Weights of a small GPT-style language model, trained from scratch on English Wikipedia.
Size: 14 layers, width 576, 9 heads of 64, MLP 2048 GELU, 70.6M parameters.
Architecture: LayerNorm before each block, untied embeddings.
Training: 688M tokens, 5250 steps.
MLP neurons of a small language model. Each row is named by its layer, matrix (up: input weights) and neuron, and shows model dimensions 192-287. Each number is 500 + 50 x the weight over its row's rms, rounded and kept within 0 to 999. Numbers have three digits each.
Before each neuron's rows, "fires after" lists the tokens most often just before its 100 highest values on Wikipedia text that the model never trained on. A number after a token or word is its count.

fires after: " one" 32, " the" 29, " of" 6
L3.up385:472552539458450435386592585508479574434464450530532420501455447521504545519572517498359477478519502557513427504446476507538505531541546418512513624535438484525454475397423422426514586436508488385504490436520436505476477478442434634419411412494555403470556659511453431549535483546506543516

fires after: "," 57, " |" 4
L7.up739:543505432517494576484584617497499493407516529429544510584419464512470470527467415502500474559454521440492538512447536443516467467485498483469532454401497550500483500530508497508499494432426536602426510469424473478575489491406530474522363549552393498470478408488519435556488522507562444499

fires after: " " 33, "1" 16, " in" 11, " the" 10, " t" 4
L7.up446:453449478419512496530627442552563464451587600472633420466490479468490518583540409500511472540446488517570497549580441429522534546572485557459498542519508445547529484546523386507484508477544511534483464507498424585457486529496522573589544534491469510557547488490547398393489495517462503400

fires after: "0" 16, "9" 12, "2" 12, "8" 9, " October" 5, " " 5
L7.up1381:542541491534492485504482504451453502529478496520578474537524468475587447549373426489442514484485509522488371554531430476577557503559412548569528541519547442434467492564469502459589552521450540446392483504510469470533523448485485506459497476501479555529439429496651509599535506451479463497

fires after: "–" 33, "." 12, " v" 10, "-" 9, "," 9
L7.up1224:528472500515541444538505441495480568566471412490600518526544483510534466502485572564484438569409522384506558521655507492509459526465507504566553444461547505515541533551476458470538491544490441481491514480463517471580391405468537499480392452518506507511507499515484492488575517492478510527

fires after: "," 23, "1" 21, " (" 12
L7.up1944:484467490548522525504521518517471457440491490485561560595508467488532518620449523452496505480400481548535551553517533578610490506552449411482492482505538437527555447542535520578434587477482591487466468431516488616519476454465475471454487501441445400579546508501518469456582448515547447530

fires after: " a" 51, " an" 11
L7.up1524:607517517570470439489565481597494515543552555456520384516498468476532412467473540433524459536508484465437563413448418469478544558456413638498511511537528465448562581541469445432603456465502564578526452558502541491561427436423405522529516428577426451547585559516449472580562501350418495495

fires after: "1" 46, "2" 20, " the" 20
L7.up1657:487482435471540444485481575501533610515529468477448404554518536565568498468407543562482532466509521448477498440512398551590527514498552540509590385504510497531460490496492450428398602515464610517517516501526484503525545412498445480451396460479416508450535569489445530487518572530492578480

fires after: "1" 46, " \"" 9, " (" 6, " |\n\n" 4, "-" 4
L3.up848:548527390389506437517515468511587432526516549551476494545522449483481432561494542481485556557504487576498400480519471367535501582502528529508514510528553482523507518412542453440449541529579558547444504479559605531456540590530534532529509538512416458546506553457554578525477461513572515536

fires after: " " 31, " in" 29, " In" 9, "9" 7, "0" 6
L7.up824:429442402474377485461542542499476532500593496539568502485550546488550383559521443419512599470469405396508459471554446472502528492439489550531466612482555561543546557491499455474378531499510554542458424458559482420535505490528505522524496500533529545486488511463555545451561520479598532558

fires after: "0" 24, "|" 15, "2" 13, "1" 9, "9" 5
L3.up2009:362535420573551492491515546328532595447452512532450443502489561546512466577522521546534452411575460506502443494503547533481571487410455453502454509416496421488526600536567455493412496520566490538496464524549437416516459524506553495471429507492419501470473548369412448512499564508497538508

fires after: "2" 24, " the" 23, "0" 6, "9" 6, " professor" 5
L3.up1905:490494414393579394493516500585459501456478481544566387584469548418461505494581538547609462556488514478540482491485465446559578530592522506506494584490501542501462474369541499525543478423465466451496417446543543542521518487420456569519444524464483538482577553492415359533508567530482548547

fires after: " the" 34, "," 10, " The" 9, "The" 8, "." 7, "ing" 4
L3.up161:531533536504463448495573556468516559571514498486475481480475511510495491577531567462435548528430500488522498580554449531519472569503479467512499544552508565442521502526489484528459500479448462452504508503520464615614486488451519578521407436534520481550455538474528443485643472529484550483

fires after: " " 24, "1" 18, "|" 8, " |\n" 6, " in" 5, "-" 4
L7.up457:467506498437485462460598389534476427545613561542473564556484419458486446519436516497486597524420521446552479488593430422532498599586453561568523475492534590467526487422482500438524548552537522506424443409476501533449577531494404552535516522498456591529604476540484488467469540359524551512

fires after: " United" 24, " on" 10, ".S" 7, "ones" 5, " Z" 4
L7.up63:407541466486540455511529566562582465501541482485508543546430568539515560546397524504418493542510486547512482492506577415532477440521580565469493498503532507540471545507553330523498527466508460504572557475447491547483415541419556560510491437453426563551543538473426512467490423458505548512

fires after: "0" 27, "9" 23, " =\n\n" 6, "-A" 4
L7.up1301:508445479474511542449530456501434549470526513423572453557416503545511468490337447418500592516454470442540457441556501545445586551475533517489521487491515486496444537397509434521510570523554496510534440485563463591495466452497366502578485542533426486498533521486495446495562538559540538514

fires after: " the" 57, " The" 9, "The" 4
L3.up971:521440505478374463475487550522510590407467502462475417523458562523472619516517489548487569487556459471536528573536433497451408522533466426612564582506498587518528547478507500488440509439444417369470523492579501440536534541502514610415408421516517426485516552497446382479564554562507566409

fires after: " " 54
L7.up1057:492581520556492488507493443632506551554530507489597608518579539512501522574465550510546463475435518512464502579433508393554527545582499462570547501451559492501546532496457482508496534503466525498481498545611441447405444533517427519484498484557486514498473438507455556443486472483584503471

fires after: " " 27, " in" 12, "2" 12, " is" 6, "1" 6, "In" 4
L7.up1124:492523505571514507484495554422512448482525547448474481600532471568499520574474440582469468455487477423550524512480432418493626536571499476514555493375586500618511475533598478573443636502524490441493507429581516539559526448576536491502440458441446486479487479509465479541437512520550580570

fires after: "0" 25, "8" 9, "4" 9, "6" 7, "1" 6
L7.up659:488495571514530531443544440525463473536414505517528460544535545483476478539507599534418518485521422428430528490595499494455595586516557573630468486456513530459544508403483484522474519561395448513420500478493309542493412533493481471558459544449505529455554475472418528491617544503428495538

fires after: "0" 32, " " 24, "2" 4, "," 4
L3.up334:523513499427455454500494530532529546461463476511629450532357569531544462509378532507525513493552522423481615490482480391618466471525469479516570544507463443454466516478527392479521425421488521510543489480504480507513602578454511515501406516569431468493557500488446441496551486554464465445

fires after: " " 24, " |" 16, "|" 8, " were" 6, " census" 4, " years" 4
L7.up2025:534480522529489470497556383545495485512406507542536513527448522482609487505527452463478526436472439480473504499536402526457513542457529489515552486481548543541608561398521474429496510541423511389562449366420487549513593530445500475487510460439489555558499477493511515440482598477545525508

fires after: " the" 63, " The" 11, "The" 5
L3.up1466:483477441512562389484564461537519547441553525523467473541503492448500480536481510503516607579470437504502449417519479498440549640570474502510496533537568490509540507476554527455453529543416513532448404481496480531572518499537476569614479456486562524512519583487480370556492508448495469450

fires after: " " 29, " the" 16, "9" 11, "8" 5, "," 5
L3.up1325:526466500514553468457519629494488520411558362475608491592534543529510461504504502560502502521481448538610440523437494548591490525533539431458516483568420503379460443514461583501522471570489557495418562486498480555548504523530457548333477432628524407550518569448591445561481468453474528492

fires after: " the" 34, " \"" 20, " (" 7, "The" 4
L3.up801:496591536491505366444487511501503573444606476602507443565580496525498562509487591476471520494460474408555479420510455476480480571410456475540551477522537549532474543482492538546481482513514592530569493421555444551483541483468486456480406394568531418561470599479497436504571526518541533481

fires after: " |" 38, "1" 13, " (" 7, " \"" 6, "," 4
L3.up2037:526525524517493559427453504471528499518450439592466521481505505516546437486583472474386470580489405577445475561471551492425511518468473521501427579516493508436514551510567443424540590573577513558518483395430426564418521451543489526448357475610398552460438611456471455487555533522447455544

fires after: "9" 53, "0" 5, "7" 5
L7.up1948:538483508489468473506491578456483544475531458499621529480527436486423467485489491516396435375539483450444431560620492506493531478470540477499584459441546501445490480401530498573535484520453476399506536463518471611524535425429596524561489520559560464502472468461524539523537583547498390576

fires after: "1" 19, " (" 12, "9" 8, "8" 6, "0" 6, "5" 6
L7.up228:468550470521467487516551468590513480500471478372486515534480566497578432525398531461513514549515419399429416450490488481544497490565488550506559493477570434451528509453459517484467428538639509469530502553573479566647478466453459587521564504436473449550639401460443456608526462534516468459

fires after: " the" 21, " —;" 16, " bu" 6, ";" 5, ":" 4
L3.up371:588555490503511449465504626471549649436458484456563487543485444572557472489525572511376520435473445572426463528519506445488459550532473485528512538476534567485534549460397408520539478443481571468495473435511446499485566440509506499506385452498506512558582511455404660491532547496565541544

fires after: "," 18, " on" 16, " in" 10, " South" 8, " On" 6, " " 5
L7.up1454:478451342481539542515507461708395445521550494457505517484555551519562480475435455473387495512448469497554549563479523456496630563428561444525522512482483445515531544606452571468518517497493472445526506431433518571511462556476540526503530492495533574570526452515469501463529517479519479567

fires after: "." 29, "," 27
L7.up253:477519505505471461436522472535424498476566497426515462491399469492584467475428567458416440466454452361473537423507488540521404526495524478487492519544607550529508506499504432609552535485393531539418470492501502524524463484443573509462491481485531444580454383465531475456503416474540546467

fires after: " a" 14, "|" 12, "==" 10, " (" 6, " =\n\n" 5, "===" 4
L7.up1631:530557526542487509474514450488498433513481474454479551457543511462497436585450520465583493515433439514533533452444395538477573617449516519503505542507650496505489519560520415516517518554495529501532422526484495558534362489505490537468500524476469462511503530513524511474565505462479478616

fires after: "." 32, " the" 15, ";" 4
L3.up374:477458481480528441501519544497514431448476563587483462448467614566505488510569477595527495467481500474617465478520525503643474451589510535532413614553532492483499426476526499528563533492498499452527506477442391544454490450459540558497431426434468470477463471527426380509596506542504577525

fires after: " |\n" 45, " (" 7, " |" 6, "|" 5
L3.up1862:500444459385446495369469547505550535416556580569547478576459497422470512496506552563460517590500346530583502458511468438482550572402568515516474465477496580527482478504499540572580641526530521590450512413523499532497614550513561586470438509446472449593552423420476522514529535498467477543

fires after: " " 49, " as" 10, " was" 5, " (" 4, "1" 4
L7.up299:466485558474599426496554559527503429491547518471507565539534457604577484553477493607490548593446481522526553477501558439483505523502603557516436514471551491413498485415585487503437678523496485485531459405537537533517473503534510522529451504511520446490504569464540533512512514501538514527

fires after: "1" 45, " " 15, "2" 14, "0" 5
L7.up73:516505616472552496428472474451562504508502634547526445513504444478523550525471516510465536535502445521440568580547505437495473486477456516647582451542432555492591433465551476504495627495443521496511502565487442494532392582453409461527457493566390452585598467534529470530535489518439448543

fires after: " " 49, " in" 30
L7.up121:455461461432429521519546487565575548489510547528575556509514483552487491582456434663526511541469490514431484538456406423614635472480545586557542455509491505543516451531644463462443524556471492481540433446482584542458485481442521522504453560515476504568464481516454466494458541471413530530

fires after: " the" 37, "yr" 7, ";" 7, "The" 5
L3.up1753:553493506491494486477571584568554426497434485528468561573380511511539502479437533562518502492544453524578469468496423436551570569478563465493407489523427566521542542470540512479508544482511560495425530445499409593497381461436640569570500425459473446528514600533462443498511468590481449497

fires after: "1" 33, " a" 22, " " 9, "2" 8, "4" 7
L7.up341:540501488450582470428547523510577460487549493438529484482479446540534437542452556521460548463418463482606535477535431449613561565459545472466479475474569565427523530511555459464441564572510559392500475491487448560456409494490549468566493379540450459515643571511532553470553442549503417530

fires after: "1" 34, " " 25, "2" 8, "9" 6, "5" 4
L7.up1629:516549563427466551532542585491424502563462384461609579461518501521553471555457482473508585466484444461584521556420502533511585519446434461522590549533577535382476474455493572459527524577568514444452479534556435571490530498453446465480451521577454518488592500504572499543414517575526483528

fires after: " \"" 33, " (" 14, "—" 8
L3.up947:478511509506658542435451495548459489536482535538461547558453458451493404592427528549507520446505454474496457418512517460496454506462434445593541455540543509406589531397541452500472485476544459474546452510493476483507554507513594488520475520481445458548529482502515471441493475507523514585

fires after: "2" 17, "9" 15, "1" 13, "0" 13, "7" 8, "-" 6
L7.up612:440529601484434494495597513538428486510462483535574548501496404370581508545409520442487441442515500534453480539498475403516507540511467478520568523536492471470510529525516509493496570491476496491490535472438515519563347499379471537498518531479405466530514456481591507543542490470477405435

fires after: "2" 38, "1" 20, "0" 18, "7" 8, "8" 5, "6" 5
L3.up1108:505612540470555473509606532456485642503533446523473410517481516506480435565465501510458457479619483404417509562515554510372512538501544488533548427476492528477588532538480569489457512508505462464457574554530451550517425512553472526483465519552465573522448482386411511505517523391546445488

fires after: " |" 31, " first" 14, "|" 10, " " 7, " G" 6
L7.up1623:512479588437473490492483575453476448480529543445473486550522455457484472509423470446512524541521395480538452505404551406498539499537574472506484483509569522438643483424514540480460483502399501488419449505528550492531438568568494448501494391511478452456513458452453494486498498601480552501

fires after: " (" 26, "2" 18, " |" 7, " \"" 6, " Gold" 5
L7.up640:519432485515448502501513502544500588444508523425465512489520491429555518488509590494482462504507441416507639434563503453429580523498492478561490422507497549522477632579518515557532520521360473399528470547435472471533480538429575433513429557488550554575535442519539518552521518495446355512

fires after: "1" 27, "4" 13, "2" 9, " pre" 5, "é" 5, " median" 4
L7.up960:540452641512556441408501523436510551480557467416464521510510552557451470475488497423551580530480433480525478491494476519421494602533483429546523529490637466503575514519518509453397488641493548493469496468498498641443542494462544614584554491481503572442609561464528475542578512515474439550

fires after: " a" 17, " (" 17, " was" 15, " " 9, " is" 4
L7.up1040:489492542517594474425577527546521478520505486488456446508524469480528545545487535578509657461523453451459550617585513465518524538442551527476484478569572545417560489416501476514485528505483451437471518459459572522544511499531508521520479520529492490449539578453487423454519650452522543424

fires after: "1" 30, "2" 24, "0" 11, ":" 7, "5" 7
L7.up1891:585532525540529407398473538453538587424522499514481544600512472456457532510424601505481500516494436463485508531541429402576418529506467510512588507454529531500476492481458549565454530524517533546477516565514424494495540571474472483452455488557433429521502537563505540511471522514424517582

fires after: " the" 44, "dale" 5, " first" 4, " The" 4
L3.up311:476549446459586536542476551480576582462561522519480435504430440553487424526369559526433541505482464488575496452446521569458474448489539439491483510519546484535539572536551501517476572514517514523481554514515497449501453467491535562465498393497395498531481578448507415491599491442498587551

fires after: "2" 26, "0" 19, "9" 8, " Field" 6, " Dam" 4, "8" 4
L3.up2011:576480449501519502565500408556451634414515444430567408501532455530512472551477509440496494487548474404458382524526528528468472481482364466539540505465567501440560507436458455470482523529505509547480429517482450516538406460537452548527453500575498545506456553480486545447454472464488498484

fires after: " " 33, " |" 17, " be" 6, "2" 6, " the" 5, "4" 4
L3.up62:521537506533476472470552493498577548403533466431580528447478480469549497500490511565413650573448421459549538515464445553628540547543511464469527614438477616513493513510439547444549621447529392415521502448510526504559516506458470568435343499514480439514508537474512434505580478453471490460

fires after: " |" 47, "," 13, "-" 10, "%" 4
L7.up1337:482553579573498517519500455509404470498562517569552520496383428450467441471471495401459576544521447449431461510440610457482453600532474445434407495482484545531519585490526545508513634504471487535404483483495516501598575437495578607500490479525459418448481466409600460409555534480488551525

fires after: " is" 16, " was" 14, " became" 10, " be" 7, " were" 7, " as" 5
L7.up1835:486490561521432475440588529447517521519482526502532466474483394482519451497539514531507572518454489452489492554524578543525377484531591559510508518502450562435515574468484488453528518398527464509418502462550575555519528510543514588507551481458535442536496552484449419573475509394412512616

fires after: " the" 19, "." 13, " The" 6, " \"" 6, ":" 4, ".\n\n" 4
L3.up1685:385481538378567437413484495551553518433490532430477470528488492448446625487534516489465540534448481396581388400465534432546604559619443458520480539529508500544514475420462486568483558561487509523516455449463495524583520533494577542462476477560431397490456506447528415504555544584450516531

fires after: "9" 24, "0" 12, " in" 8, " for" 5, "8" 4
L7.up476:489522484479614550508418559521498603523554543440511579554503476543543539493517453494492476423507398520519468581567517474528539547477517507564434620493526442571501467346502461506476483506448509484498416519488531509504565508444509485457582447594482396586476585432438617492498550476538451649

fires after: "1" 37, "2" 10, "8" 9, "7" 7, "6" 7, "4" 7
L3.up1237:573544464511528513524453600486560432545563484408475504501552391506521487563465499502476472543459519450516481527559545496517430489481525431528495578588533392389495647506488563446562566524527542532468469507393441481595561503445553570563518416563455481503516397527618538555570548529582457475

fires after: " " 43, "1" 24, " |" 5, " (−" 5, " was" 4
L7.up1786:445538469498540487455566476513461485440508486404489559548442491474515452461542480489478534540504417479457403542502451500492524468478574535469529581530551502450485517497460513457509617561528435503534508461500508516516593499484481474532529515567399527614439538452474474453520468485506526476

fires after: " " 30, " had" 7, " were" 7, " have" 6, " (" 6, " has" 5
L7.up859:466529425448552389529571349604526522501471521563507511532494574492479484520466563454531566484557512495503503493474523539566505492470586524542440571479470512442560600479506449502518591532431548444510511432518487483515486612424450517432521455441494434564454539402497508558553522521513467433

fires after: " " 27, "," 22, "." 20, " ." 9, " |" 6
L7.up733:463577571500543534569492571525548492489377468546548523506485410439533458538510557535527429582502403498524497467501462495420418598550521540455386506505503510574556529440500555537443467516476521462518529395460507488601474535463573495489501510478589511504559439488600436490566535541456548564

fires after: "," 44, "." 14, "1" 5, ")," 4
L7.up1129:519497487465515468543572527428502455418427594518466564595456455511514542573516578532531562552408494391487533460420578470450408553459508562471539483477535473483492450509571508466528462459488420547477506403527515541612479494447563538512470563463494398471551494459520460561447523554491459426

fires after: " |\n" 32, " the" 18, "." 8, " The" 6, "The" 5, " " 5
L3.up503:556505495445514425419556550416511545485578514503459417548515480380513476485464502470466498618445431450553519449553446562478509517520524481480454539518474563484487444510511577481390607569480499523549517474520533549592556537585490558498527498534536468493454570466520579501501531457499545631

fires after: "0" 38, "1" 16, "2" 7, "4" 7, "3" 6
L7.up1107:518543550540507529511501484533538438521519512461509442573566414467517425532491470492535517504377494472527529602468431399508538575459534533510584512404607497451509537422473541584442547608425487559467502428514451616457502497421460512565472477563503530439583333506508465427582531469486419497

fires after: "–" 33, "9" 31, "0" 25
L7.up966:427439424584523518467460453493472603496549555407605563512522489485439451454494543494429546428440491348528361532442560503548516451479462467522565532467467428536551506525570515459526450501481447421485596498434497485444518411464499531557544488570500545511507501530497457474456595467484511462

fires after: " the" 72, " A" 8, " The" 7
L3.up1153:507554523469482468461562604496613573501527531588516411485478458537539535507507536453407451527502499577511476426520425468570488532489464481460497546520453507538438583521525447515603597474473483505471506494529568554564524443482603536473401408527459510544498526420467481530552493544476482482

fires after: " " 34, " the" 19
L3.up542:523466537533555442508483567461515582474499562532520404472490587509518400556480481436519487536505514426507540464469437469564421458530566412483616598525502486533571538539527479463423544520447472533507502484473437468512490502494526617565451491427442522587473573430546378537565522537442549450

fires after: "2" 22, "1" 19, "," 9, "5" 8, "6" 7, "3" 7
L3.up495:433559514494554527563441525525443613567476475496553356494507465492581484572485543484526507548433473485588507539595550468493544453370480412523444529426611521527492537475398451544517547440554450508472429476515560585528487510459508527459433518400478402489463519409506490538454456426578602513

fires after: "6" 14, "2" 12, "9" 9, "7" 8, "8" 6, "4" 6
L7.up201:473478585543516598428468563508529478451497498503552515518468538605488420502469523537536558523473462460491466499576449448529506523537469555528563521418470422507460499418573494565405576465496507547588515539397383534473452501443519560524504455454497550539570513474530431509598498536510512493

fires after: "0" 22, "2" 17, "8" 6, "1" 6, "7" 5, "9" 4
L3.up893:501494480537485514487587531525505557425405420529555432604451541522524405524418564562556553406533464494498466459468480471518605461463506462549527451478430388487479581551606491502484509456460466473542436485537463457606497464439490523562514433439504531491489581467525493573460488503584522585

fires after: "9" 31, " is" 15, "0" 14, " " 6
L7.up250:540541475468466485517497458528466564534486423474559530489491366470546504518480544464394469513553503451410508507488484421499491478500536555530534505478471556480424492492500421438507504503376522550374459539538513506514574477490507482468409556544516515545500579530482474491461503535429353555

fires after: " |" 46, "0" 10, " " 7, "–" 5
L3.up273:556624530521447533432532518419494503542553508520403519525460466531539500497471588455473478509523432557338520480657476492455411515471516442528538506510525521372543666482566519463412468533461540501584491542411408481483492477506557524455547498573594532469400471475450587425529557521437462545

fires after: " (" 41, " \"" 13
L3.up633:458504466482493526439470485554516504496542536436456356546468428510516423579461552590397460568491415465449540468542553540451532563548487496536433459486449432470536574448510476464459605570617494500587486452528473566461448538502517479517436418504474516521548530314505443440497542427422524531

fires after: "\n" 29, ")\n" 14, "2" 12, "-" 4, " " 4
L7.up1980:527611583480498505496539467549424544510468497473545588533497475461534521482411470427460479488524497428372418483450457471587538584483499469550612391509572515405556569550499440492506531517511494548474425525531485586461556511496484532519419485501514520554494528494443478458524494449513490483

fires after: " the" 20, "==" 9, "The" 8, " (" 7, " The" 5, " January" 4
L3.up1042:451477522564551422467422532552494508470523574412512438498479549422468445589484467532412529599442510544606449408477448481472561529529502480504493526552488483450527523541484488555543535534460544446527544472572452605582562547510454516535445444483392439503383507542543436421515501519478530555

fires after: " the" 38, " United" 11, " in" 6, " |" 6, " -" 4, " of" 4
L3.up1810:494559455560441521455612587506513534472524510558591451434445551478524525500524631515348466465525425480443487547589479501456496513509427522559520511483568513469501631474578500429475509449606519493561558430496491458519538397496568479528400390585446553549487470435491459438582491478548511545

fires after: " \"" 36, "\n" 11, " (" 8, ".\n\n" 8, "—" 7, " '" 4
L3.up372:481507409442495504567468531539501552510541586447480533578512477497503453533417535566439443535462432526482462421545424469526592549494419475562461471502519516539484565521507403449465507557567545529510513437514472526531436481474510511442510527511506454535577530464561447472517526548496521572

fires after: "–" 21, "0" 18, "9" 14, "2" 11, "1" 10, "7" 4
L3.up1650:483527420469524591537486537425512466478511485637513469588506581473614502486450453498498551405556448465467500619440563507503611543520510615491480421517526457552566590496486502488381489446493438458507494491492452485428485469505483488523492517546580538475429465474427433480501613510507452502

fires after: " |" 19, "\n" 13, ")\n" 9, "|" 7, " K" 6
L3.up261:472558522495520451487561546491493511518579516548485546490491511498417552481408533476479506480489435417517411453519480558472492573483444551441529468562558480551500519513650448568427566521473528530481410504482432564503482449580521558543531501495477543581550507468440470376571615462497426521

fires after: " " 47, " (" 8, " \"" 7, " of" 4, "," 4
L3.up1398:541538385502510505461512516444573538484540536480499525630578431566511547575446492533423475526512474585580466503498466480578550498503481503554479522549446550518503496467533456443407448521530464492503515427511574540550503509593529570484497428453451442553542549538422488481571506536464576593

fires after: " |" 46, ":" 19, " " 13, ";" 4
L7.up1625:504493564494562428550567431502488532505508652466607564525485595495497486546544577413466493559519437416563451513501395479454444595567617544472521504544499612529491537476423462488472616558480533550531491372530444486538545535503515511523490514534500453542503523531510526429521473559533447449

fires after: " " 38, "1" 17, " |" 14
L7.up266:550494540579567538461532519509451513509500578470476576530519454494583556549479513564492418476474457491547555630552526411473580526504511445512544471481521448428630519523479498477484494560447506488442383438477489514515562489503556504530461493532559475441594450509491449459521499532499519604

fires after: " a" 28, " an" 12, "bi" 10
L7.up813:569611576583601551384569475465493469445541387521514408501550467440449451466519512466546531519450413517518520527527454458446535519450562595469499555528591500408554472519545486496526512582495439553533490487553492536539517405513504419534552496506481467486532550461444509474514497392465475504

fires after: " (" 40, "E" 7, " \"" 6, "\n" 5, "," 4
L3.up1899:457515432516510516549451489528502452414466502484474439588445477484500436624475498503493551585506528430559473450486475420479496503485441485488455470524567574465531485468604446426580486512573539499502470460457469531513462449450492518567452564425349462577546530467562470498544495455456587534

fires after: "2" 34, "–" 7, " |" 6, ":" 5, "-" 5, " the" 4
L7.up1553:446576455511499494499485589523458475504654510469532503537490495595521446562422519495504520437458532454369456403531548466463526613430539511470505490449458503524509555486583485390402569443509553577497462548539496504516483623504435491444490438477441485564495482538540634520520563415470465487

fires after: " the" 67, "The" 4, " The" 4
L3.up1761:540501509476574472498508578407543572468503474485493469529458468474539513506418504432525541512531499529480483443537449546473523539528535436508584528470437513538511478534518421459446461483505508470447531503563420567569451455448548553470394456537442425517479475471397434511487455517517519522

fires after: "9" 14, "0" 14, "2" 14, " T" 10, " K" 10
L7.up227:464525572477499570420478468484543415485542443480519537554527413456425455497430526653450603481463482484527483559506433526480526515501485420505494483489528540479517508479519452474431498498499535502523430465525384571488487534430449503536488333480488551415533490432424496516528549439568474518

fires after: " |" 55, "|" 8, "," 4, " a" 4, " \"" 4
L3.up666:495453543549551428423493528565534525503616558484560472469423464458376515424506554482481517621516531503459439460524459521444523523534543547537497456574506577555559583472516472458483567475484521586502452471537558547531550568480577558484509443443456428554555506443481433454614563461498489516

fires after: "1" 36, "2" 14, " www" 6, " =\n\n" 6, " |" 4, " Ref" 4
L7.up1352:611435389431557474480448455555560512450557578452454421574481483627512498496461516521499534494434446520529608517493473532542663538514498487478492488485512515465514543412530543453467481562404588459515462466490538523544512526484514525482519470464505556501609466488508532516501473560598549471

fires after: " the" 46, " a" 12, "The" 5, " The" 5
L3.up166:457521501414512402539431557513497550528495629516530414512445452497513516532516581502447467530453496519607572500476437392608476503486464615477524458532580492549428554496543513457513596530468453549484479410490590549507462429405626557493519444424474436646500595490549421549660423536479494495

fires after: " the" 43, " The" 21, "The" 9, "yl" 4
L7.up657:565505504468468487432577505495534548481408552554557491527554492433542489473478571505544491541480504428551541452569488522553472494524493492574571398446511475541473504474476432461472469543443449496496587429538539484614539469423453458531367453521465503524517550496411470393544515445492502491

fires after: " " 33, "1" 18, "2" 9, " |" 8, "7" 6
L7.up113:471515523526574497499516455507530597534409448466444580501561424519438443537511547469419518550499376483462561530530457470517576546547551531512550519401557522426524500500571521504538492585396588513514490392454452543634548540469529521536569441530487439408534450444518441509537541500361477500

fires after: " " 31, "8" 14, "0" 14, "9" 13, " sp" 6, " after" 6
L7.up1137:473549458564447582560508544517544514506496481441574568581605400538600429492484351494506522511485460472554515542544399415546544508430394520578498452513561479506551458575436541438442494535525506488362499459463497479429593463519506490476474465642428395573510432522554568469477516497499437613

fires after: "1" 34, "-" 10, " ARG" 9, "2" 8, "0" 5, "." 4
L7.up1328:528478460526561519519389520548539545503596489457482480540541438444549540488397487423542492537526481466478477442510518466525547500495637557517463457542559482523606545518511452413460565518464490549514421578445439521549479403504529522486459385464486511463566486463454548523522567537467554522

fires after: " " 38, " (" 12, "\n" 10, " www" 5, " Website" 5
L7.up1444:455501498443490416496457479602538450513596453440460481442488512565448513434476489517471535516466449504550452490504558552500508565553453612453509481536649486560507565413503431498520509533517553517532463425543450535521514554459485613534505489518488530551520542422498508540553464426493514485

fires after: " |\n" 24, " |" 20, "-" 12, "==" 9, "\n\n" 4
L7.up873:458454462508432471428563504472531524403619552503449534555499420461509438505508525476462559540521359396507543485493498508524535556592528520467533432491521554453576473446471544530558515530436459411542526482473468512469480580403521544433503543519502498568536423394483412524529434431491447536

fires after: "," 35, " United" 14, " South" 5, " (" 4
L7.up472:505428519524474496437453511610569481465511481520527455473476441531465495517451470438450496475391408361597600500499478431584543572466526585484503496493416486496469530574372529533574514512535471520468530489374417482551465495485514565539506474546460536470485467470563382469469491440550496505

fires after: " of" 33, " and" 19
L7.up775:499467508498460488465544478588464465504573462465511582508546575575593470539469644470493484533520502418488466503506422442503487530543514556532496462541492454439554503549461500432506541530577484550412550507424563485431448505466511577465533469501475481496468461519629570491489532517451364515

fires after: "1" 17, "0" 15, "2" 12, "8" 7, "9" 5, "7" 5
L3.up234:521517484445498500496552553558512605502506513537495482546472543525511507566496578474499535537610474506482426493532474510519610449387565394538516534427448535476527423430488511443488519516470366487441470501516488578471484486524557476424411462470502498583524505458518551531481453438445524479